{"vocab_size": 12965, "activation": "relu", "norm": "rmsnorm", "positions": "learned", "init_std_qkv": 0.0219, "lr": 0.00245}
MLP neurons of a small language model. Each row is named by its layer, matrix (up: input weights) and neuron, and shows model dimensions 0-255. Each number is 128 + 24 x the weight over its row's rms, rounded and kept within 0 to 255. Numbers have three digits each.
After each neuron's rows, "fires on" lists the tokens most often at its 100 highest values on Wikipedia text that the model never trained on. A number after a token or word is its count.

L2.up1356:099130167125145110117130143128153123124137110166123103055126137110119132142127111129158173148156149124087144093130071132140071140123107146148079145143103155162118090109142124073159152123123097092123130104129153144157135114147156151138176126101064163142112108158086138135109165121128095153154113132119113142105152111132110144183094156139126144119158147142091134138140102108142118141096202141139119157153174162107140120097133128123116121140149145183114112123099151102142162106167110145090115127154134168125105117103108163077122133101120092178114149159074126135133116130088143126136139154159102142162143123132139116141142123141135160077094142093165096144083132089151143130144145151153151149093149095129159102145148098149148130127101151139139118115140157134139088136133089
fires on: "," 23, " a" 13, " player" 9, " U" 6, " as" 5

L2.up1419:119106105132142147128119123142137094185104128141065142093139127074091134092165196130159118078125154152176119134148124116139098116122104162109139121126105140137124085144108147193156132149141142114112129120118129092123162124084105172114114107134125170146127099109119113125110132166127103120123127144142138197141127099145120143117090078145137121137139107149146129136100073117105105125133154159098147153118079120144142129148097089152121099093145170111137119134151107130106142105153145165128114152141091114132132105064113113121087154166156147165139129151132160110102111138124155128120158104058143124134144134103132120135117154165139126143103092148135104116159124119140132149133136142102086132101091108124113144055138161116128125122148121113094137143157135122154121110156102
fires on: "'s" 26, " (" 21, "," 20, " and" 11, " &" 6

L2.up480:134135125149158148108136140138131129159125150113137174132135156128126156133102156126116137105083134136068121118113140106159142122104147125148158147116139146153121134109141160144122127094101110102093135152111135096061128148156123106138139096122144112148103091121172153104154169082126108110120095150142087169126117105126172112154161139128128135083115151120130151089147128115077124143187136156157106143130165116159115132172134162140120089165182105036151164115094084128151105142124125131145149122161133128144128096143153123105146148121130129116125153139097098065134130102126113103136107125139142126176068148153109162153091152093133115162138156146125128124184160112123123149140142151110154158094101146144128114114131136131125149123111118120141167111120130096120104071085160
fires on: " (" 66, " each" 12, " at" 6, " by" 6

L2.up1426:116171089162139124140130135115139114067124122119142142146122066170112124135138094141128133141090095153157157139127134104133160129166088159143064160116130120118148143135131101133152156113144131170096124148091145117125074110166109104148147084116137096128087113095115119123174078149146159128149133064102136098112091132159131113157126113157159132091100143159146128095143141143114171108120126111161106097088143124121174119100091126131139156169125137125108108188120113145093132112105156108150093140129146127147086111147102149125111105166110147151145076135145123187121155143118128109143175104124129111141128161115163172170131139122147155139128149128142122123071118108121153145150168180124141088099113156105129155146141117129158092110114165121116115100099132084102134182073134
fires on: " he" 29, " He" 12, "," 8, "he" 6, " she" 6

L2.up565:104096119139127153094112127114119159162126070099126126124145138112089108145140139155184133108146148119128131156106081117134098107110139164130167076140158134079122139130119163127197139094168138090071090077103138107090109106108118135164126163127115112135096130093097131111124103126170130120132148130116129154108141124094115153148128110116119116120135143091092111150145118125106114152132158124174122102112126109102113117155138125108142123106112151136131168128099122139157183150162125171117162137128109140087101125131118114140105113155085144124147076094136107110092116115088130107142156139110070148163176153118072153116101119137133094104124102110115125165131112133116090157125115129105112112119130098158143125118136169127063108145134166124127131092146072162095127154134139
fires on: "f" 23, "F" 22, " f" 12, "-f" 10, "if" 8, "-F" 5

L2.up1023:148131103128129136118086068113173127128086163077142141119068132151137144137150128120116136128095165100155120130154144119111126132138115102110166134140086151141139131131138131075123120163090129105106151124136170134118147135105144125141123117143105130133125162142141099095131143164141087134132157120147099130176130122133116122106111127096118153123125100168108053117113151075112142092150132198150133114134145130129128106129154130138101142144133170133156110111119112140130125170119188146115147084111141112126179126128104134134146087144134140117103179139116105145125102129094128158117156133112109114152134162116154125091157168131164153182125136143153068105140098166131107101113129138120150157099082137133136083119146112116112104097144125114074142121124141104095103105158097
fires on: " and" 32, "," 8, "h" 6, "s" 5, "ap" 4, " was" 4

L2.up544:081106123144169112119134146155174155105129138170146136116139162139149149138168171154135137158115138115136135123142148140117122138132108168120139132132145106155132144157157162144117127108112161139135128146116117128107116133151185153125118110125092135141155151155117145171139107099117135148143086122145111145137122097178133135114123176146129110120068122122120145111142089167103144095129185121158161109103169161159146174099181139104127161096103121147111103119129086123187126116150138114163160135134185148129109125099114140091136115148123131093109114138093194177155130124132114129126115120151090144134107129161124168180125110136108163116134145115092117148156163097127157090082143135159135114141137108105159117129129125125089161109148121145127151112130132113096137091177186
fires on: " T" 70, "T" 10, " non" 5, "-t" 4

L2.up1173:114151113137155111161128112142173146142096136139121122147131111117095124119152162183140116130092140144127146123124112127144123111150097124080124127142142136125098132140140116115152167150090127099115120173134138185175111108125120139124147129126167163097096127095097137168129129128146103139119104091137171142142104119126127152127124122092129149149147062139123127136123101101114125165131118107136116113142131109193115134095126128098115155090115155126101130130092073130156136115161149133100127104124116144105132161156101163123138127111140150123114151071143156151147130102079136142130133154145115177107106132144112137146079129128106136147139121138123116137164108105061107095116137154103097120114088152159133135145168103109041156109131132116126106130124139082131150147098135
fires on: "," 41, ":" 9, "am" 7, ")," 4, "i" 4

L2.up137:102099122144129109111117129137108129119137129145118099092100120102121126156182140139106117134084145121114110113127111132132120117101069155107179103158154084056087167160134113074145127125101114178137121137099136141085142107132146117153136107173110140128155132154126102114120107063153130090122145134151144142113153145119100114150094143100126112129123175112124195135151127114115117159127098133136133137102156155178106116076123131111113143109080142133127168113151111120110142118130113160140140103134129151175113132130134131180141145132140138134130125117143188159118106159107111135156120158126149100157108139101085096131137127103111160079088152116156151159102093118149089132146089161127119124113084125085133100129188124156090139104119126118127117150109102136130113121122176
fires on: "k" 21, "0" 20, "s" 14, "w" 12, "n" 5, "r" 4

L2.up1102:123174093134099093137135104144116130155131141162141133141132141139147099128139132163110133118154124156143100148110132146091125098139121118128130146162148112105113139145151092163110084109170116125149057136131133191095130129130141155166086139130126122139097125096076119172139086117098111146082095147144129114148149107140134117116152126112121139118138165155114163110126153159162152114144076168082144120138169162157125119084131157090141146149110069097154092110135148121136132145092116157130120141135141185124113133121183128106191096136124124153144147120128078126127113138159134121101125118138114099123112079096124124127154109160127178123139164105097105142137125113123115130133095144119131113121118124095131111123130105138130157134127122128147146176108109148119118120123072
fires on: " to" 28, " at" 19, " through" 9, " reached" 5

L2.up15:095131152099131135126157149162115137085131108111122139146151064132142096118153085148157127153167111107155126176126087134133125187119146178142082142156133120133122138153105128138179113099118137100171131130108096118128141114157118118097176166118164158150095139139172094109132148153132149130163110097113142143096139138084097145163115118153104130134132149118092141133163157123133134169136139123118109103143100103124113127063079123101151170130109126144110123121106102139151165099126114116093103122130093145093150140109098141123138125086119148114127131112126105161128136147105160127164125153110140137119116076127125164134114136152093113147124129078120133182117107168137167122149122134131122160144115095139106205137095155133110104126093102140117134118143113144098121136091124
fires on: " it" 25, " the" 20, " her" 8, "2" 5, " del" 4, " its" 4

L2.up493:154135106136111138145123091144117104067125107129129088147090120135130153136149107190120133100144161135082144091089107140182096134156132164107146134073138132123119087129126149142156097111150168126105130133145124155114131124101139124132129120151117163139126145153119143112121123137154130137175134133118115097107112149135146147131134149121138134132113097099126110128139125109096134136156109177122101164133133153127123098168109127119102074153126148095130171104134156154131139113093140130154115126106127134149061124152125147207103099182143134127113151161102115121115101132122155116098112128149156141122093120093128159134140127137099150099140140128140151125136167116099118125125107170137140101142138147162147129079153129097144094133089135179081123145138134168138099126152122
fires on: "." 29, " of" 17, " to" 14, " during" 10, " from" 9

L2.up1009:120137125104159101143169143133165151129138131177108126134143127147105153156128153098060155122111113144155142129155091111140119125102094120151103108092139105134145134108133122121131134056125138124134129142161159174165136130145087119162131119115090135096153121152125115129171141138081107099154092110170158132088108127148122112109135125176110143082123121104119127120142152136131129111104116119124117115146104157174134148094147167092128126126074095139123138127113142130145122128090149136113123152145129126104159134160146160133132143096126100158111099091147092098151135132095170121133123107095167104169104158137131099147111127127109165094099138136111110173173121070079139118136163110127083120130142103089142152140061120134124143112135124089149125141112113146103136142150148
fires on: "," 36, ":" 13, " (" 9, ";" 4

L2.up1493:146085084137142085169130117087171108114112136119117115118148094085125145149143122129122124126142178108162131154120124124170126160140149134177096132128142120144112150130118129116107121118137109138130120111113164153127141129101144116119110073111148136107130128101166148133051072110149119150124094085182087124141108140126142165127124103130118146129097130150131163139155120107111139149129104101135153122135127110121066113087072119106090149106170165142139140154137145144109132125145156168119131175102110132150147109109132173113147133106144115206095112093160097142116146155099142134134117104137113139132139137143117104132086153059104129102116130117151141128091141112070112171120111146119123133109119161137091120133088105119089146118153158104152141130151151104127163129103123
fires on: "," 30, "202" 9, " and" 9, " January" 8, " February" 8

L2.up931:128119119138107151108113135162166137142124146145169131137167116150115164144101143128146171101086102165139195141105120133151117080143128106120143158091127140129129135125151122116136131069090121092112115164111165143106112131138143137138109117123097142123154182148123143120134166147154149112133137127148138169112104090130141185143105097115134136110128108149125142137123152082110126096137107120174130116136134161146137119097135144131160138135110116098134127147133077119145137142135120146153138078126204135136128115146116125156091142072135128124132125117102114116123151125101122171102174143115150191120100157118144122138140115135159122137105145126142122170128146126129123124121096132139120128135161122136131128143123122155086109164171110102168144117141082109098138154133158
fires on: "," 72, " –" 7, ":" 4

L2.up928:157138123128125107180107085164155122192089128130093136122130128162102160121125150151139178131103155114165183120168112124109126141128104113055133100143170083102115118118110123150125125137157136162115135124102151136118140130132108148124123129129123112097125164092148133145093138109105168135138132130121171117110133130145090143161128089135122080131105131127122156151128166105124147122140082162118128146133135133130129150163132149139140134071162143137149164144096103181103168118091131148100101112146128096133090162125096137161098104165123135148139117127128090094152110090162133112114137074162112122142125140140165181119099113146153105132128117128157109123105155114091116123148160122098091134151140133109128104141116106141092141133084125098115089139126139127118147115177154
fires on: " as" 50, " dr" 5, " superv" 5, " be" 4, " Rec" 4

L2.up16:107119150145125156148172118124157121144132138146086144088125142117137106146100130139120147124134123116135114136111156130164165163132084138130124132140122123139117134182127120173136095130108109122165118138117096112113153106068119173128128155072124109130126085098132097117125158117148073143109073121126121135133141104137154129136106097154149134137112101154125105117166094097114112112125158175134115124125108117116155130135113132127094100121106154106167116134123153087067101114101139160149079096134129151113162146106144141085206145126136140104158109127130069132124093083124102094130117103152137104145120123170091157147130159112097148109160130102126153129141114112103119128120215118087140106136168094104107149100168134137136130121106098128112138139084107119140143143126085
fires on: " in" 73, " to" 8, " |\n" 4

L2.up607:128111102169117113124113126125128116113151123142119096073135154143097165106086142162131117143135187142113108114126115096117140128147136134159142108124153164109154131125103100141163137120158107121091165132119174148151139118161128121107098149128149185128140102159133120109149142095174110135117115122113118133141119096111175112100114172121111076122143140075118115114103127116099139140112112135121113137100145100134094144143099122162147105064115154137138155187146093125155178122142135150132119098098130143128121133150133153138151159104126126177132155122143144126132126134107168121169155128163167175108115131140120047097106195118161132148143132108098104152136116124165133164118139152155167130149075134155156111101125141146123130116123144096131109125161131147139120124180175
fires on: "-" 100

L2.up994:097150125099133135199160128113142088126099154202109141117115154099124170122112127106112076175139128066150120118125125157114116124137123097140133145117157076114153077169126118155101146119109132115115095093094132138175078159117106142107129158132146113120158097142119106130138132139155091098130124121141155127125106171121118134140092083071118158135112085157092133095125083146121092111135128122129147159114138112139124142139154167126106120127167098138122153138132120174114129128121099137159133147134118123143145086124105150148127153142139096138115115116103140139063150141126178094129137150133138140119117129139113147083110127134122131140168142141101080147094133146078159146123145142139153165143132125086128125074135108118081167150106126130131121085137086147165115101189167
fires on: " and" 19, " also" 17, " was" 10, "," 7, " is" 6

L2.up295:131126122132096106111158130090123131156150088098161119097134120158124165123153116117139153160119146155138140153100125104131144107108146097132150118122133142114141154142133130149127136085141159097120106141115142141121117163125138142146140142188162142124117110126093139196110162135145097100139152106133105129145134090117156163117120156142133099141161133095136167088125135161140126141142122119135077142126152137128123170126085144105103076138166105165140115084121074123126138170150143141095130109150116138165116110146129061098127115072123101154070155084129133119143101140128135125123157142111130169142165148132139106110123148137091145137136128134105172102097082178090121119140126156142144157141109113127114122133095094113112169121104170100132150169108122136137167129148129
fires on: "C" 29, "L" 12, "-c" 11, "-C" 11, "uc" 5

L2.up1527:127163117150146151150130160108148121126169125098114108095154145121097139108130114108139090107125129114142136168106140136123124143128158141130169175132103136139132136140146113121148168114104118114116062100119131115146156152132113117076111131149081107101127129137118126123145172128104144151141090135091098107169102120117109131160066158146105145139113114153157122113140137098118169140134131122137157089110117091087133122130149109163108104145127098147105132095141108104124106120101130132133158097139105154081171146100109111158105138132127150149117132090074120121108172142118105119154119129108139158162140114146093137087137117143121125133144149185116105210132093135143163132115144112100155134186135127128114143102132123173129117140134130146115127154161196124142138105138094
fires on: "'s" 35, " first" 12, "'" 9, " her" 5, " its" 5, "er's" 4

L2.up1516:139169138104115071146111109128136129145134098140164127120129116125071131133159158156155098123117121062133146157118081132157126134102142140159151133137102116109091112129124106124135099100127103082123154128134142107126120111086142163088135128096133128104120085123151120164106137136147133135142173141148071149092129134098109154156103137151143116091129138178094166113151138149108159128117110148153133137126106129131182143095147162146113145117137139138106155164111078125201106138136112125098113125140117117138114129176161156128147101125132110123155130139094171164133145134128113119139121110066151127095156137122125096134159106122154102114060100111181125090135124157168115126167152124129135126099105117127126119107146120134056077127114139133129078144152134138095122084126152
fires on: "1" 24, "F" 15, "f" 14, "E" 11, "–" 7, "-f" 6

L2.up988:135091122121156103144144087073153111112149117091122153130148175145132108125120103148154104175125126132134128110133169146060110127149156144150084139138108126122134119156131105145108109115111087075132127109113172143153119132120131115118137146112175174128105117110147114148126123160178094109122136138169174101161128093114147150117115142115118106122158151108096132088133125106147121159148097167124150146125159145110167081096151131128155135153118170144153143139130129108102133124123195146158058114093105120127139135127153160152146107112140140142108147099124143123109141091123115139125111145129138102139093132109152092124126109115153133088098125133128136104128159141101096150165140136141142130168112130111135138151122099108143138083128120136115103139132145136139098110132149
fires on: "-" 36, "-l" 10, " sh" 7, "aut" 5, "out" 5

L2.up891:129109135097104152111115115144082133106124124106132086093149156149130104121161129144146111118079130151128155133129115130174110121168125150106190099170143110123169117097141100108079162143122112182129118174081140138155120086157139130140140131149160132142136111150088083157107112114153164112133164155142194123150131141071078137147145110116134096132127135116133140131081145152105170160135087149133129134093136134140125138116130110145126110164145169129138126107153124106093094128144133133084125116164122175130122138125162162130113120129165125158146101118116124179106135157134103118114137143124137176106093118167109121116114090137136107126146123101151110151150111159134171099137080130168143131161130120160104071099122144123084115114105166142179099095138108194134116165191182
fires on: ")" 28, "9" 13, "," 12, " built" 10, " released" 9, " York" 4

L2.up220:139129133127150084139145146134118130117178148122164105121124136146085132175104124120094110105147145149168120096135096113159076119129109143161153076125167117124116113120116122120155110125099124148127150106069109088133162120126144121133126103130143125129095138168162148098129107142141127106178145107169110138138119168144124131108117139159153115102168094118188137122097089174135110180100148123164126114157118132151107076125134127156144163127109153152082152099102107088106115135151108134177121141123153145099129107134127139146200124111149135182122106097126112175142158114155115132100123130129113101095111125107091122131076121114113107099138129119145133154136114153111118131080170148098138106167145091121107135130142139128118165146162170117165173131094113124131137118144122
fires on: " of" 29, "," 16, " |" 15, " which" 10, "in" 9

L2.up1175:089132073144119124114109175076154149165078101118133121136153111125159143103103100142087119140106157108160124138123119172151131128106101095047131116132159159163101142183132111122148147095122138135140126109124112118100147102186103135149148064182157147125126106111184114132115158088129137072126100142131180141110109149137130109121152129141149146120177126120163144103163098112097120183119164165129104099165140132142147158108116191110100122167083120163120150109111134128136164119066135103139133121152125107169133139092125121082064141143148129136128148116138104109166152118089136113120100129072152108135123160124111143124139131117100147111115138120122142167153139100134140121130136132142142165130151126153114124153169145131129170135113113135118129133124106146157084133118127
fires on: " by" 40, ";" 31

L2.up200:129109100120148136141129147149160104106130110103114100110100078097132140168121128135128105123149144148139136122157122111135162101140155073109101151124087154165104131150131105091142158115129115126132130148101104088155137106117117142094162100143131161122177130162093110140117129160102111093170136143129126159128140106135093154165096146121059180142172141138085102136165060115134162138116139140161140111107150124141151100104126109137122139179142106148140142168102144110131119147157148132124087135110088155131150105133130060138116154141157146126161110082104073135123157150103121144155140153080113155136134139187098112108112105161110123145107142109097120140101160116118133124112110106131149096128100124116137148133086147158090120152171144183190119119119145128145113163133113
fires on: "," 36, " as" 17, "-" 14, " more" 6, " •" 5

L2.up1435:092133115124127060128158117131138109100161149134138121140132110149156107094129156107161155142100142084129136145114151180166160143133119151130122129136141064151141092117112170092156128105155145151113114131098123152116113143145129128063145166086143135105108162121099135113146120141169159115130069118140105098101124123093119123127153120184120089122155169150120157101155144133105148110111111112148112082122144131154124135111136153106112155139099136145130145136137129078079113114161090118170127134087106145145087104147133163134115158123165120087152086134144158158122143134137106107109107124117159134106105131120132158103135119120109120074113159126125157091117149122133125119170145091146153126132147128106118086074154167147132139147121090090102129155136110162130131111102113
fires on: "1" 30, " we" 15, " general" 6, " Un" 6, "ver" 5, " Ever" 5

L2.up1204:134130100092111122144143132128128095141127151169146121141123170158139144112141121100134169120151136132151143101102138128139154066125086110138137130107148128118107126103146094135157086078141153168160097153093182102145145128139142149100153130162130116136104130132134111072141109185126171058143193143124121121093138103122156130127168145171147100081136138141101124149078142106129154120125131060161100097145123100115141137131148102159109137122075133079092133110123136130174143151125143128116101064107153130132120127133140106154165128115128136082152130135112149121141143124157127149105142144107114124114114120096159170132130137136130121123148163138153129123130125083113136133126112131113140081160122081150132128149093152130097131105147156145137124145124098128104122142138111
fires on: "," 39, " which" 19, " to" 11, " would" 5

L2.up1391:058141106144122133124123195143161103140137185170136136130135142154096202126147124188101119088151135180157111151066102117081117138130159082153131128119112115192149139127128124173132162102148097136149095149153110153135112147144116128104095125170090110124145093109127135097136111122112118088150141140136114093109116171142103088121145112122131115141094112142122142123147124126146136158127132133112129107133112110141141119137148106155154183112093108119111127090121116147125155115134122125165133146095122111146157113153109119128160123136142132110115148139136123112133167113150167129125168158118143125128147107148164127149121139112165131179140139116119155140153110108121131108142133163107115086184169179138182150152111139099106192136113110140129135108085090090100139143105122
fires on: " not" 29, " |" 24, " " 6, " Qualification" 5, " |\n" 4

L2.up697:133141131158093131117141137126108113148101137151135116123138103093110146120134092077122148068111147115202138140142093157149128126111090152131148127184146106112160205089135087134149082092158093172143121120125116140103112101148158138118117129105160115114148110156116101180134131119152113145189148120140102121145112148074128127110147156131153116140154154123152135118133105099166127138080118157131164128114119110093117131094080134128118137133103098144118109146105101144141129097178123155138140071131138097107109139141114123121141113128116134110144106157108118119106148089119128113074098116149128124121150110106118096163121117131160154112123133171120096132100114087122113170138133140145084142132128092099110155131092134148118123122089144129123147101133152107132122099121164
fires on: "w" 24, "n" 21, "j" 11, "b" 10, "p" 10

L2.up183:164148107111106176094138130131128143128114135069134110161200130158134161102128135142127106130126094160150166139147090138117115117141110123127151136122087090197134145139156077118162165123087124131112117075095149136109104145122133111111097118082084149148129147123161131134122159143132125135105155114137132146165138159125127118112149109104096125124157128127130110085094145109105128137148117132108137101111154095141096133109129146171130120091082112104168166093117092171126126179099153144127113148143137127119135125132162106118133109134109113130141108107133172141137128144124133126100164146136138140161128141122127143167159135137110123126121119097134131140111117081113161167128116128085125106110123094116148125182113110124109118161117129150115142133123127119105093128128118
fires on: " |" 22, "s" 17, "ic" 13, "er" 12, "ers" 8, "isc" 4

L2.up1259:111126129137127133114101130115091137098110153112186087107117120120119116150114128170121077126108120112139127137119116098092167169088136112113090164111122156134167087159086095132124159147145130118081156105124112141140125113155116137161091140098134159121161115110112129155114152081143109146158129124146154098120158129106178137137104125125110108147139108144124121135148136131158098113109109186131158125129127129133118152117124131146140127097116163131181133104107115114115128142144165131135099136144160128111119131141097139134118134180145143139162158103103106051136098145106107105124113091135087097174093111176116136133101139097151143116108143147143067136133132149150108117129144112130132112129113122173095117106131140134151161151123150128150097124121089126134103136106140
fires on: "-" 93, " -" 5

L2.up1260:102133121078148146109142142116151122129128108116120081133145118143158135141115152146226128126133121130154139163119120137110149151115133118142094131126131133166155109119170139160131120092111084117125149138114135086128161087140145111137133158103108119157131139088167110108080126145124167110100120091143157113123131125103138062126124123161111126079132119121140095134111103126095151143145101123169106124137177127142112121120101113153118113155110130129137133152172136106144118121129140148119156151133148127032111110141118132107163117148146126134104127130110144158139141134123125174089136085161116103117114123171130133162143138127129118111149103103171132104124149143139119158124128112133096104065155077100112126115154110134121128142108157100122144123109102090148123169104096
fires on: "i" 14, " (" 14, "in" 8, " |\n" 7, " s" 6, " n" 6

L2.up123:152152085152078116118091145076125076112136090126083140112102080171128135152174117159175118140129079175161116184144123119146161123155133064124097129142117136128133161101143132124145138144140164137140120135111110149091130134121167139103105135094107166148134174104098159096127142132104094126093129130199145149140154129137104131119120125140107101113178153109138144120130131134100130134103120123134136139098155168157106114104107151090093119121142110142139111105126149108150092101122155149119166112152119114071117139146084146126104144148138146124126147130149126122119155107125165153155123143127101075122087140093110120103156146114119176105145144093087153146137147085147164114159093187128084138123110169128129142138137151157146105155131164107118117088146132116152124133119104
fires on: "." 47, ")" 28, "," 4

L2.up604:080096152146161130133132094116156146099117161169138138125073102153131132117121136109132121108132130131120108171131139166117103094162111147135142147122133130134118108159133099148109155125120062099151131143097158119116113129095104104135103115114103135159184164147086119070141100100153129120071151141151122125128097089077134107127137099180121135168182119085135084145107093102163141135119096140092123092116124115125124135135092094112105133102182157107180113068123140101170178143180158110127128134091125137111118136098170142139131106197150159082148123126115126143125173131128110104107120120118109164182098156117141124105159089158121093095160116094089144118139120096122157107179102110108135143180131137141122186117116161116102112133101146134160134098139112145135106166132119
fires on: "." 36, "," 32, "m" 7, "em" 4, " En" 4

L2.up10:144134086122126144080126169123173133161125150115106130100115148161117130090137136096115134102091139198163124147095109118119152096125135107192140148095103082171144137118094159165164139119115139110122097155117106185136114129111151157098168162162185142095146120135127115140148131110131111141143135153109119101156109098150141152107111082134087155113176158138204136160085143133135134132160126124147115070148123151135122132129088109094126110117141147110101126107161134120127126154120109143136118124123139145107123147146145179115119135100088099114161090111134144103125173149125136126119182108149149081167113113121143112162124148165122169105113136159127123175139124130121129136133080147125103103106150126107111141148116119115107107150100120125081087102117147074085155131131158
fires on: " " 60, " |" 15

L2.up140:143113114132122151118164082103178142175158127086119150143098100125141132124126153128149114138125121155140127122102135147135104119090144132174154143114158102148141137111135146113172159124081102133103119176112109138115114139120150133125111177140142124171141125101149193099146162121092111081139102083183135105117096148114105128193108106174102084120140122138144105127134118094123178157145107134154119118138139118154150125176120091109126146127146115136137134108122107129108140158099145094124127112113141140089128128139154115080129121121105141116114106085086100122169171138148122157139113172155125106126144163133119160128115139125140127114125134161146125135146157150124153134119122135106129058096115161123112079069135100086138112144125113144160171108161146138096091170088129
fires on: " " 37, " inter" 12, "/" 7, " sub" 6, " hold" 5, " tax" 4

L2.up1052:178106162122128149104102104124106129092134159106101116148162139119080143152100114145125184111129137121082102125135110110107100071090133115120141131127132108159118110128110129067153156090132145110111085162123127119136137110075113143109124153139086141100156129140167167157138099130104143101143155123137113097130131140160113107125103156158112115119095141131153148113102141141098123139098146101120123135158099158170150093130076115151082160095158123149116126107137152133176126146141136198109125150094086170133104168138133145134181115132117121155127170128102128140111143128099134044122158098173084102116140160150150118142113138143105093139129123123123134103149118071183120123144123114114126132137155139131119093155128125100113114089121166113091136097109100165145121174135122
fires on: "." 32, "3" 12, "us" 6, "2" 6, "te" 5, "s" 4

L2.up1483:118149107149096144161135128087117135119107128111174119098112096126122097133123117087088139099120195143107125126102091180137109118076102133106157068102126117134149167165125127121090139148138113097128148141132195085110149146110153090123137163105164116157120144096111117124117131140106125095087104169118136130118158097114101084126123086130112087108085117132123118106090152090126132120163160134142126120129099139133148151157090177141098181119131158123143115105124089118099137098113123127165127135129141147120173183111092155140135138152119167079132112105114129138119127101160124121133148123141144149150112147144152154105135127107090085137163126099125126072149114122131144092102125114131144116131131137132133118123131141133138130139164106136149175112161116189059109117147135
fires on: " cont" 14, " un" 13, "201" 12, " en" 9, " ag" 7, " inter" 6

L2.up1141:114136093123149132104120113154135098085118097113138077096163132121145125129188120145132174147161136139156116114100121190124065155165101142138128132112142085143128118091161124151111135147130096158123141138077133115139158153126148114145160129162127090162124128132175103071091124117193141121099152137141148093141111148089111126117077106131171131101085104197118111109097097153107149142108120097078101145100177134113106117147140093103124131155130122129104199126144173174150173175117077117129148143123150143127137114117098106107146121162105135109141137117149131130102157094152122148082142155115139128126121153101130167095129126120133145113148093123150122151105118124119140126141104136116154108124102084091144128122119102084111080159128107154113110110121138130136153144135128
fires on: "," 94

L2.up847:132118118128096125141099166138131135115156094112114124112139158126120133149127090138090095109116105137145093102091132130097135075131110123096133144125144178202113139177117152099141091134124105176084171127131173140148129092114119163131146087137128126151139128102125136122096173098146124109134168117184120158153151162101140106121087101123146100127133103156157126149094130122101152133160128160119134163154157109130104077141089155145118122146099106106137113103105091146141118128139136124092143132152094141104143136093106126146159143123088100081140142111127106102141121173096153145121168134108118091107055145127132151102124123143141118132083119157107096147160114127143137118125142134118099150156135144134142151131126161157157110099124134134097121167112119126125167139123104
fires on: "-" 44, "eni" 6, " et" 6, "um" 4

L2.up937:143127153158144135125131148114115133119105119098118136147127119136131127131132144094117123103077152148130071143122151095181137097139105123145128125104157078108150133171155113145142144107142104118145123149103141149114141085094095131105114110085120111163138118143085100156144102138125154121143091114094155142097083144102141111136107127114137152116161111130144158161136132104058123084095123143120098120083132192129130110145160124151121121119138117121078082085106123118129145113160106148093127159120148104126108090171171172138145128100140108107123096125113114156136105186116135136120137121115134072148112147113119154115111127185127153115142152142131144158119118125095108141152116098120157140114103124108132147100153127107124121142094152116196129110137087120149115138159132
fires on: " was" 16, " on" 14, " " 14, " ch" 11, " were" 10, " by" 5

L2.up1221:151085133167152087148135123090149093100134122096125172169139103161113149116123120112151096108148109150156130186158136135137164111138121133107136142118126156119147170139126124097130078141157095125164143134114156144153132158165156140137134135149126136132115141132138103120142167202114126130121096129183156121136100105106143119136120100135154136123164128150102150088108152157104125124099093135108118100084133113137142091113127120122118087076138089081118147136126151098135161147149110162186119098107150114148158091148137141136161135174132121105127119146147114119119125179133136088130108130126161092154127123135125129176149114113097074133124127121144139121099145165126166160150142135140110145137116099123086188094096133166085114137112131172146127131138145148153104146092081
fires on: " |" 30, "." 24, "th" 8, "," 5, "1" 4, "et" 4

L2.up489:122139128140142133166130082131135083103154133132122120114123101120120070135167108170159147120156148130147164112128154151126123086156113118135124146083139147131170118166148126094119110114160115138125164133135103117098101173101077133141143126146130119154136108154141092136123133161125087107137115170091170146086119109157104154099091125136103143158101108129086091167140094134151128165139129161114118149154186141118140149123142136088143091136143121139099131158100133136125115189134099092112154122115109083161122182132135170134112098125134160112185131142080121133151149126098116127126112111113163128103136078126108126089095114142119123109137107142171139139146155117105133124102129099127167132127123097140130121120126103153150118107141165132147126138112171157136112099099139
fires on: "′" 37, "°" 11, "aged" 8, " date" 4, " Running" 4

L2.up728:103126096164177101208144121163112147123153151098106179152120117133088172161111132152112127139107116099174122183135131093129170129101130111129152127147132106151128092176115116176120109126119122147127106148125126137167119115114124112142131130126141119109114116098137097103139162124091116177177161129097122197135143152124111130142132164092096098173085144174143114101133131132099144102126135141176118124156182151159087141132180110085157119148123091126168125157095085126143132119131129109117111145132145106125139159095123133107135175135114117119123095130126151152103151123117110107101141102113153095170117166110112152121139101124143130166102107110121088145102062149127123123127112116085091167134116130145107148110172130132147134141122118106153141122078131094138141121102177
fires on: " from" 18, " (" 16, ":" 10, " as" 10, "." 6, " be" 5

L2.up717:141139096102153112138113149091143130122062034127104092137135086134081091104165106173166123119115111153115154106105131144146106050138118090120128139137143116143128106135116105077135142112153098150100106151131169202094133128135115120140161097157098119109121119141146130102136131117127142151111132191145136128157122097120136109111080119134137131191138165148148111073124113116127134143118089103105121098141139103126137171104100119102102146122120112106130061138075161098088170146162146117131150128123154159141118118186143104113149110154158128106112179127138134108134099165144162156108128110148117138104132116141120111161113157141139103106099158112141160168117140152136123121128131115130135121098134118121148117131152165161101157166152101104107109115136146097120112116128104
fires on: "." 14, "s" 11, "'" 9, "is" 7, "at" 7, "et" 6